Part of a small language model's weights.
Size: 8 layers, width 768.
Architecture: RMSNorm before each block, no biases in attention or MLP.
Training: a variant of Muon for these matrices, 583M tokens.
MLP neurons of a small language model. Each row is named by its layer, matrix (gate and up: input weights; down: output weights) and neuron, and shows model dimensions 160-223. Each number is 200 + 30 x the weight over its row's rms, rounded and kept within 0 to 999. A neuron's up and down rows have the sign that makes its largest values positive.
After each neuron's rows, "fires on" lists the tokens most often at its 100 highest values on Wikipedia text that the model never trained on.

L5.gate427,177,190,159,188,186,221,193,232,209,200,207,203,201,200,237,242,149,226,213,172,203,237,237,242,211,158,140,230,219,231,231,222,149,183,149,176,180,182,205,208,204,181,192,233,240,203,199,176,198,223,226,193,176,205,218,230,169,231,188,227,209,164,212,191
L5.up427,263,183,196,191,186,148,187,149,200,174,209,219,229,198,188,223,169,239,219,212,182,192,208,232,207,198,185,182,153,201,200,265,189,188,227,219,224,250,207,211,167,185,215,199,183,256,169,174,142,193,153,135,228,166,185,231,160,177,238,210,188,200,215,239
L5.down427,204,185,176,195,176,217,253,207,154,214,224,140,184,232,175,250,218,197,205,212,263,192,224,255,166,194,152,227,200,212,175,160,173,181,238,189,187,199,202,167,203,227,193,217,168,236,195,197,152,181,160,171,233,164,208,219,205,207,221,204,197,197,182,179
fires on: ".", ",", "–", " |"

L5.gate781,198,244,226,220,244,196,190,162,198,189,185,212,205,238,213,208,211,237,204,234,167,272,192,242,140,221,194,176,161,238,215,222,165,214,182,158,232,192,209,204,219,127,178,164,218,180,210,187,178,263,155,175,168,189,215,206,174,150,256,166,209,228,178,201
L5.up781,157,228,175,186,233,201,197,192,180,157,209,211,185,226,201,270,228,174,149,252,212,231,138,226,160,163,183,196,229,252,203,227,218,259,128,199,181,215,210,219,226,212,191,206,224,215,194,216,228,218,193,171,198,158,210,214,187,191,191,149,215,171,194,194
L5.down781,201,202,180,167,218,230,216,246,203,196,235,262,212,187,239,240,172,181,181,174,178,220,208,183,193,205,190,193,179,197,209,222,200,197,214,204,181,207,158,189,194,172,223,204,140,189,196,214,188,186,207,191,213,213,161,224,215,218,255,140,238,172,219,208
fires on: ",", "-", " |", " (", " by", " of"

L5.gate92,194,241,279,207,192,199,200,158,195,158,200,217,199,228,204,190,232,201,234,239,192,169,223,227,255,214,232,220,242,227,232,135,184,224,188,208,241,238,232,211,133,183,244,237,194,174,226,147,180,201,237,172,184,180,218,208,148,168,209,255,253,185,240,204
L5.up92,206,237,228,211,117,220,190,232,158,205,148,249,200,199,179,209,180,209,206,242,211,182,198,210,175,177,222,215,184,229,178,177,161,179,230,222,235,165,200,181,159,193,252,222,219,195,178,162,195,173,198,199,183,172,211,219,233,167,207,224,224,238,183,264
L5.down92,192,241,169,213,191,231,237,198,177,210,230,198,243,159,188,233,206,178,158,200,208,165,183,198,196,246,159,164,170,198,222,235,181,138,214,210,195,212,204,191,202,183,217,223,177,198,185,186,210,209,196,229,194,274,192,218,177,187,160,171,154,208,230,203
fires on: " to", " of"

L5.gate309,226,191,230,256,223,255,188,174,151,236,210,176,206,210,224,257,211,166,244,256,209,227,168,166,233,155,211,252,195,153,201,161,209,140,201,182,196,193,204,215,216,181,202,193,231,214,244,153,178,201,201,164,202,203,177,217,210,132,188,187,124,185,199,233
L5.up309,250,250,212,194,208,195,181,204,212,224,193,154,200,197,249,241,213,222,227,166,256,177,214,220,186,231,184,216,161,205,250,231,188,227,179,234,138,224,259,213,188,181,203,199,216,267,232,218,180,239,183,165,194,171,167,199,185,214,137,220,268,190,211,191
L5.down309,201,184,249,214,145,257,198,206,212,213,154,228,221,148,204,180,223,194,171,211,197,195,199,228,172,193,220,264,249,227,151,193,224,203,237,211,228,225,179,158,194,213,196,223,176,196,261,234,208,146,175,182,216,214,237,183,150,205,146,161,232,241,192,195
fires on: " in", " the", " of"

L5.gate241,216,215,178,211,162,213,152,202,204,214,185,217,236,183,207,162,190,217,173,138,199,203,175,227,220,198,125,233,164,181,193,159,182,239,183,147,207,192,226,225,167,236,192,168,193,262,236,255,228,200,123,182,207,203,193,130,218,198,133,240,276,192,168,162
L5.up241,235,182,233,197,186,219,185,173,205,190,161,251,145,191,180,211,173,244,159,196,230,166,210,157,232,199,194,211,201,180,207,160,169,173,179,220,222,204,213,211,156,220,197,176,223,250,246,201,181,260,196,204,246,193,174,213,200,174,202,144,200,187,157,149
L5.down241,197,233,136,207,173,209,250,189,164,253,175,196,166,192,229,270,209,194,214,200,205,207,256,202,224,231,166,229,305,213,186,242,239,258,250,202,225,243,216,221,175,233,187,168,172,176,242,141,211,216,210,143,163,249,189,225,222,167,195,187,157,211,176,173
fires on: ",", ".", " in", " a", " by", " ("

L5.gate574,223,204,218,229,218,189,252,208,180,164,201,235,186,198,180,193,210,176,180,239,213,147,185,252,238,163,164,196,197,179,188,164,219,221,228,187,257,191,224,229,187,202,226,158,198,207,185,211,178,196,179,165,215,196,177,177,122,158,185,215,239,220,179,200
L5.up574,180,152,185,193,232,233,232,219,176,223,235,235,121,187,163,244,198,201,211,219,184,192,174,144,217,221,203,229,137,230,198,219,150,211,195,230,191,215,216,194,186,188,222,191,168,261,183,190,226,171,176,145,274,150,153,189,195,162,220,208,210,229,161,253
L5.down574,173,191,197,172,180,189,218,173,200,127,246,164,152,187,172,246,180,202,168,188,221,185,209,220,206,223,112,207,193,205,215,200,234,177,215,224,216,190,225,171,190,195,226,178,193,219,183,231,145,214,188,171,181,244,223,196,169,248,196,201,216,161,193,165
fires on: " to", " which", " that", " would", " It"

L5.gate1547,211,231,161,222,166,216,202,277,215,167,181,230,205,172,162,228,243,223,167,238,217,187,197,147,205,197,179,153,230,224,158,181,152,185,193,203,179,161,198,179,255,210,199,222,220,174,238,191,192,263,226,194,199,194,231,159,250,220,241,175,240,203,187,212
L5.up1547,200,191,214,257,191,193,228,179,174,191,194,193,185,185,215,219,220,176,184,202,177,178,226,196,154,274,211,226,198,226,154,223,209,177,154,157,209,221,238,239,199,197,209,234,150,205,244,209,166,172,217,200,220,185,211,209,248,223,185,148,170,190,208,208
L5.down1547,182,181,254,183,228,230,158,221,173,237,182,157,209,219,230,220,175,175,210,205,258,228,234,173,222,214,229,173,189,217,184,173,225,237,155,205,169,237,241,150,219,293,184,161,242,173,193,142,194,202,216,172,178,188,159,185,154,188,192,221,170,146,233,196
fires on: ",", " and", " of", " or"

L5.gate886,198,231,157,214,185,168,194,195,219,163,189,206,188,124,194,230,209,216,241,175,187,243,226,240,171,216,158,243,223,188,229,205,179,204,178,214,234,171,209,160,218,150,172,229,249,199,210,210,129,188,192,191,187,197,148,185,160,168,149,205,207,175,123,196
L5.up886,225,262,200,218,163,170,207,200,185,233,240,167,257,229,210,196,172,191,219,196,203,278,164,200,214,209,141,216,181,220,217,229,226,143,228,238,175,217,164,167,126,196,167,209,242,227,202,211,171,232,159,214,210,180,209,197,169,265,150,160,206,147,150,158
L5.down886,190,174,182,253,209,198,197,132,182,212,200,251,162,248,137,175,131,137,174,164,254,224,149,219,162,194,166,202,233,149,151,194,153,196,171,206,206,191,163,185,161,181,213,210,235,148,209,145,212,199,150,215,229,200,209,216,204,210,241,209,222,184,239,186
fires on: " |", " |\n", ".", "200", "1", "36"

L5.gate1890,182,246,163,250,168,170,214,180,159,184,203,177,201,178,238,215,173,174,214,198,181,158,206,195,183,216,203,221,252,237,203,191,187,165,168,181,158,180,234,186,208,236,216,141,203,226,165,174,215,170,242,179,230,172,261,245,256,138,195,230,200,197,157,178
L5.up1890,231,246,237,126,175,253,163,170,221,166,162,166,178,242,200,205,200,200,181,202,259,100,195,228,209,191,193,205,209,190,174,196,205,192,222,264,163,170,185,186,196,206,183,177,181,198,205,220,182,242,172,189,223,175,214,222,220,231,210,208,235,237,219,215
L5.down1890,183,175,199,238,211,194,157,195,212,213,239,220,160,206,225,214,206,178,231,241,268,227,223,198,242,237,175,250,193,222,156,201,202,196,216,258,219,235,181,207,224,208,202,200,175,208,247,162,194,174,180,204,252,219,237,187,183,170,159,194,237,231,179,157
fires on: " (", " such", "|", " of", " w", "."

L5.gate250,205,149,209,217,259,211,223,207,161,206,246,242,258,205,249,236,225,219,238,231,179,210,244,135,200,191,147,208,214,266,170,188,228,197,234,147,204,228,241,147,200,238,202,240,195,269,182,205,211,187,224,200,177,260,151,151,176,208,184,240,135,227,236,175
L5.up250,216,205,229,216,236,227,244,158,161,232,143,213,189,216,182,176,234,161,182,212,200,215,130,151,233,213,167,225,168,155,182,231,196,209,256,239,167,205,193,217,195,219,194,135,211,177,153,156,247,164,138,176,234,209,153,230,131,163,165,242,176,155,218,195
L5.down250,131,205,154,224,208,234,153,194,151,198,199,244,193,240,174,210,204,221,172,158,174,220,178,188,215,185,213,219,216,254,170,261,170,117,197,227,173,244,187,162,180,217,160,206,173,217,193,214,184,211,251,188,233,122,173,225,167,150,227,218,194,160,210,267
fires on: " is", " was", " are", "m", " in", " of"

L5.gate1624,187,226,194,187,213,262,190,175,195,262,180,204,197,251,160,196,223,189,189,189,238,203,249,154,159,200,137,196,204,227,207,238,196,178,154,251,194,170,166,222,187,197,192,253,256,206,187,206,208,187,171,218,166,192,195,169,217,266,192,205,192,194,200,176
L5.up1624,257,123,229,155,224,238,198,200,175,185,203,147,157,222,223,208,188,194,203,179,184,158,200,228,178,161,126,126,279,229,143,247,212,186,178,204,207,218,208,165,185,224,236,274,156,196,216,189,194,181,253,234,153,174,203,173,216,212,217,157,203,211,175,182
L5.down1624,190,166,205,195,219,239,214,192,219,201,219,210,208,166,165,178,187,208,173,236,232,173,207,183,173,195,215,172,140,192,232,196,223,252,190,218,213,188,225,191,229,232,171,178,186,187,150,209,220,243,195,200,233,203,151,193,153,172,186,193,179,179,227,233
fires on: " and", ",", " (", " or", " (\"", " later"

L5.gate1351,165,226,181,242,196,265,161,235,188,191,225,236,229,194,159,199,260,232,168,213,220,243,203,167,177,206,198,219,188,210,231,231,174,230,215,202,181,254,208,198,192,187,234,207,189,219,171,187,186,243,215,230,151,208,230,227,175,179,229,186,209,203,185,198
L5.up1351,161,197,204,182,196,197,242,186,223,227,241,225,203,211,161,213,214,164,182,140,178,268,196,188,200,207,202,220,200,251,200,222,191,225,170,224,165,200,204,201,220,208,212,138,216,208,143,191,158,182,232,188,158,233,207,238,163,142,182,220,260,185,161,243
L5.down1351,163,169,194,191,210,159,197,165,167,252,231,184,186,233,184,228,222,217,225,210,171,200,188,206,230,209,162,207,255,233,227,205,200,155,206,246,203,253,170,199,179,192,259,200,221,188,207,217,221,222,166,151,185,227,177,226,230,198,250,202,166,198,206,181
fires on: ",", " and", " of", " as", " are"

L5.gate1577,205,220,168,214,208,229,157,217,191,180,157,192,169,187,182,168,220,189,203,205,214,203,142,181,211,181,240,232,255,298,202,165,182,237,152,162,171,170,219,166,190,200,193,221,157,228,180,192,194,263,234,224,185,240,229,236,218,183,170,224,207,167,214,187
L5.up1577,205,176,147,271,187,212,212,175,159,131,160,240,226,244,180,165,228,142,203,235,228,212,194,207,152,228,166,168,198,189,204,199,222,201,224,213,174,259,144,184,185,184,221,183,196,218,169,196,195,165,252,164,279,137,205,167,174,222,210,234,138,193,236,223
L5.down1577,240,188,197,193,198,219,178,159,178,183,253,217,316,139,265,245,166,146,201,208,164,184,217,204,190,205,150,234,167,196,198,199,229,169,171,214,150,198,196,197,235,236,237,182,236,171,160,256,250,184,203,204,218,193,191,216,158,211,223,173,143,170,218,221
fires on: " ", " –", " (", " on", " of"

L5.gate738,144,166,161,212,159,244,176,265,200,215,217,256,213,200,185,194,181,184,243,196,175,225,212,205,206,243,201,170,156,165,163,198,219,215,206,248,194,192,204,236,182,174,198,207,209,225,178,219,201,163,191,182,180,159,257,210,147,170,274,235,213,260,192,204
L5.up738,208,207,153,168,189,203,242,165,240,197,255,255,194,198,203,222,189,180,243,161,197,166,178,220,181,217,221,182,245,176,157,211,184,219,186,219,176,229,210,231,221,211,167,184,215,220,184,189,232,193,214,211,143,223,184,192,168,183,204,209,193,219,209,188
L5.down738,198,192,162,228,124,146,225,199,229,178,271,205,226,198,211,191,227,177,224,227,186,187,189,182,179,153,149,181,153,219,164,184,173,164,245,203,189,181,235,198,170,172,247,250,230,162,230,199,190,179,226,158,187,225,244,244,168,181,215,154,225,251,244,151
fires on: " and", ",", "is"

L5.gate139,190,221,209,182,194,212,171,196,245,209,202,171,226,174,149,190,188,160,248,159,232,192,246,174,267,136,157,207,189,219,219,150,230,204,192,213,174,244,166,185,244,196,201,224,215,194,176,206,208,201,190,174,218,197,203,232,182,181,199,159,253,200,180,204
L5.up139,242,215,205,178,155,239,156,228,226,205,175,213,231,184,208,227,227,243,227,170,203,167,166,181,207,190,127,204,200,224,187,157,209,194,204,227,194,197,210,179,194,202,245,264,198,228,151,239,171,145,206,214,168,209,214,196,208,211,200,194,237,180,210,173
L5.down139,249,141,242,200,201,193,268,192,241,194,213,221,175,164,220,210,199,221,167,181,181,177,208,171,249,198,191,222,257,207,194,222,191,237,204,216,242,219,203,258,223,174,204,214,236,164,191,240,180,182,240,176,212,229,168,189,141,214,197,232,173,195,192,199
fires on: " and", " as", " without", " or", " even", " not"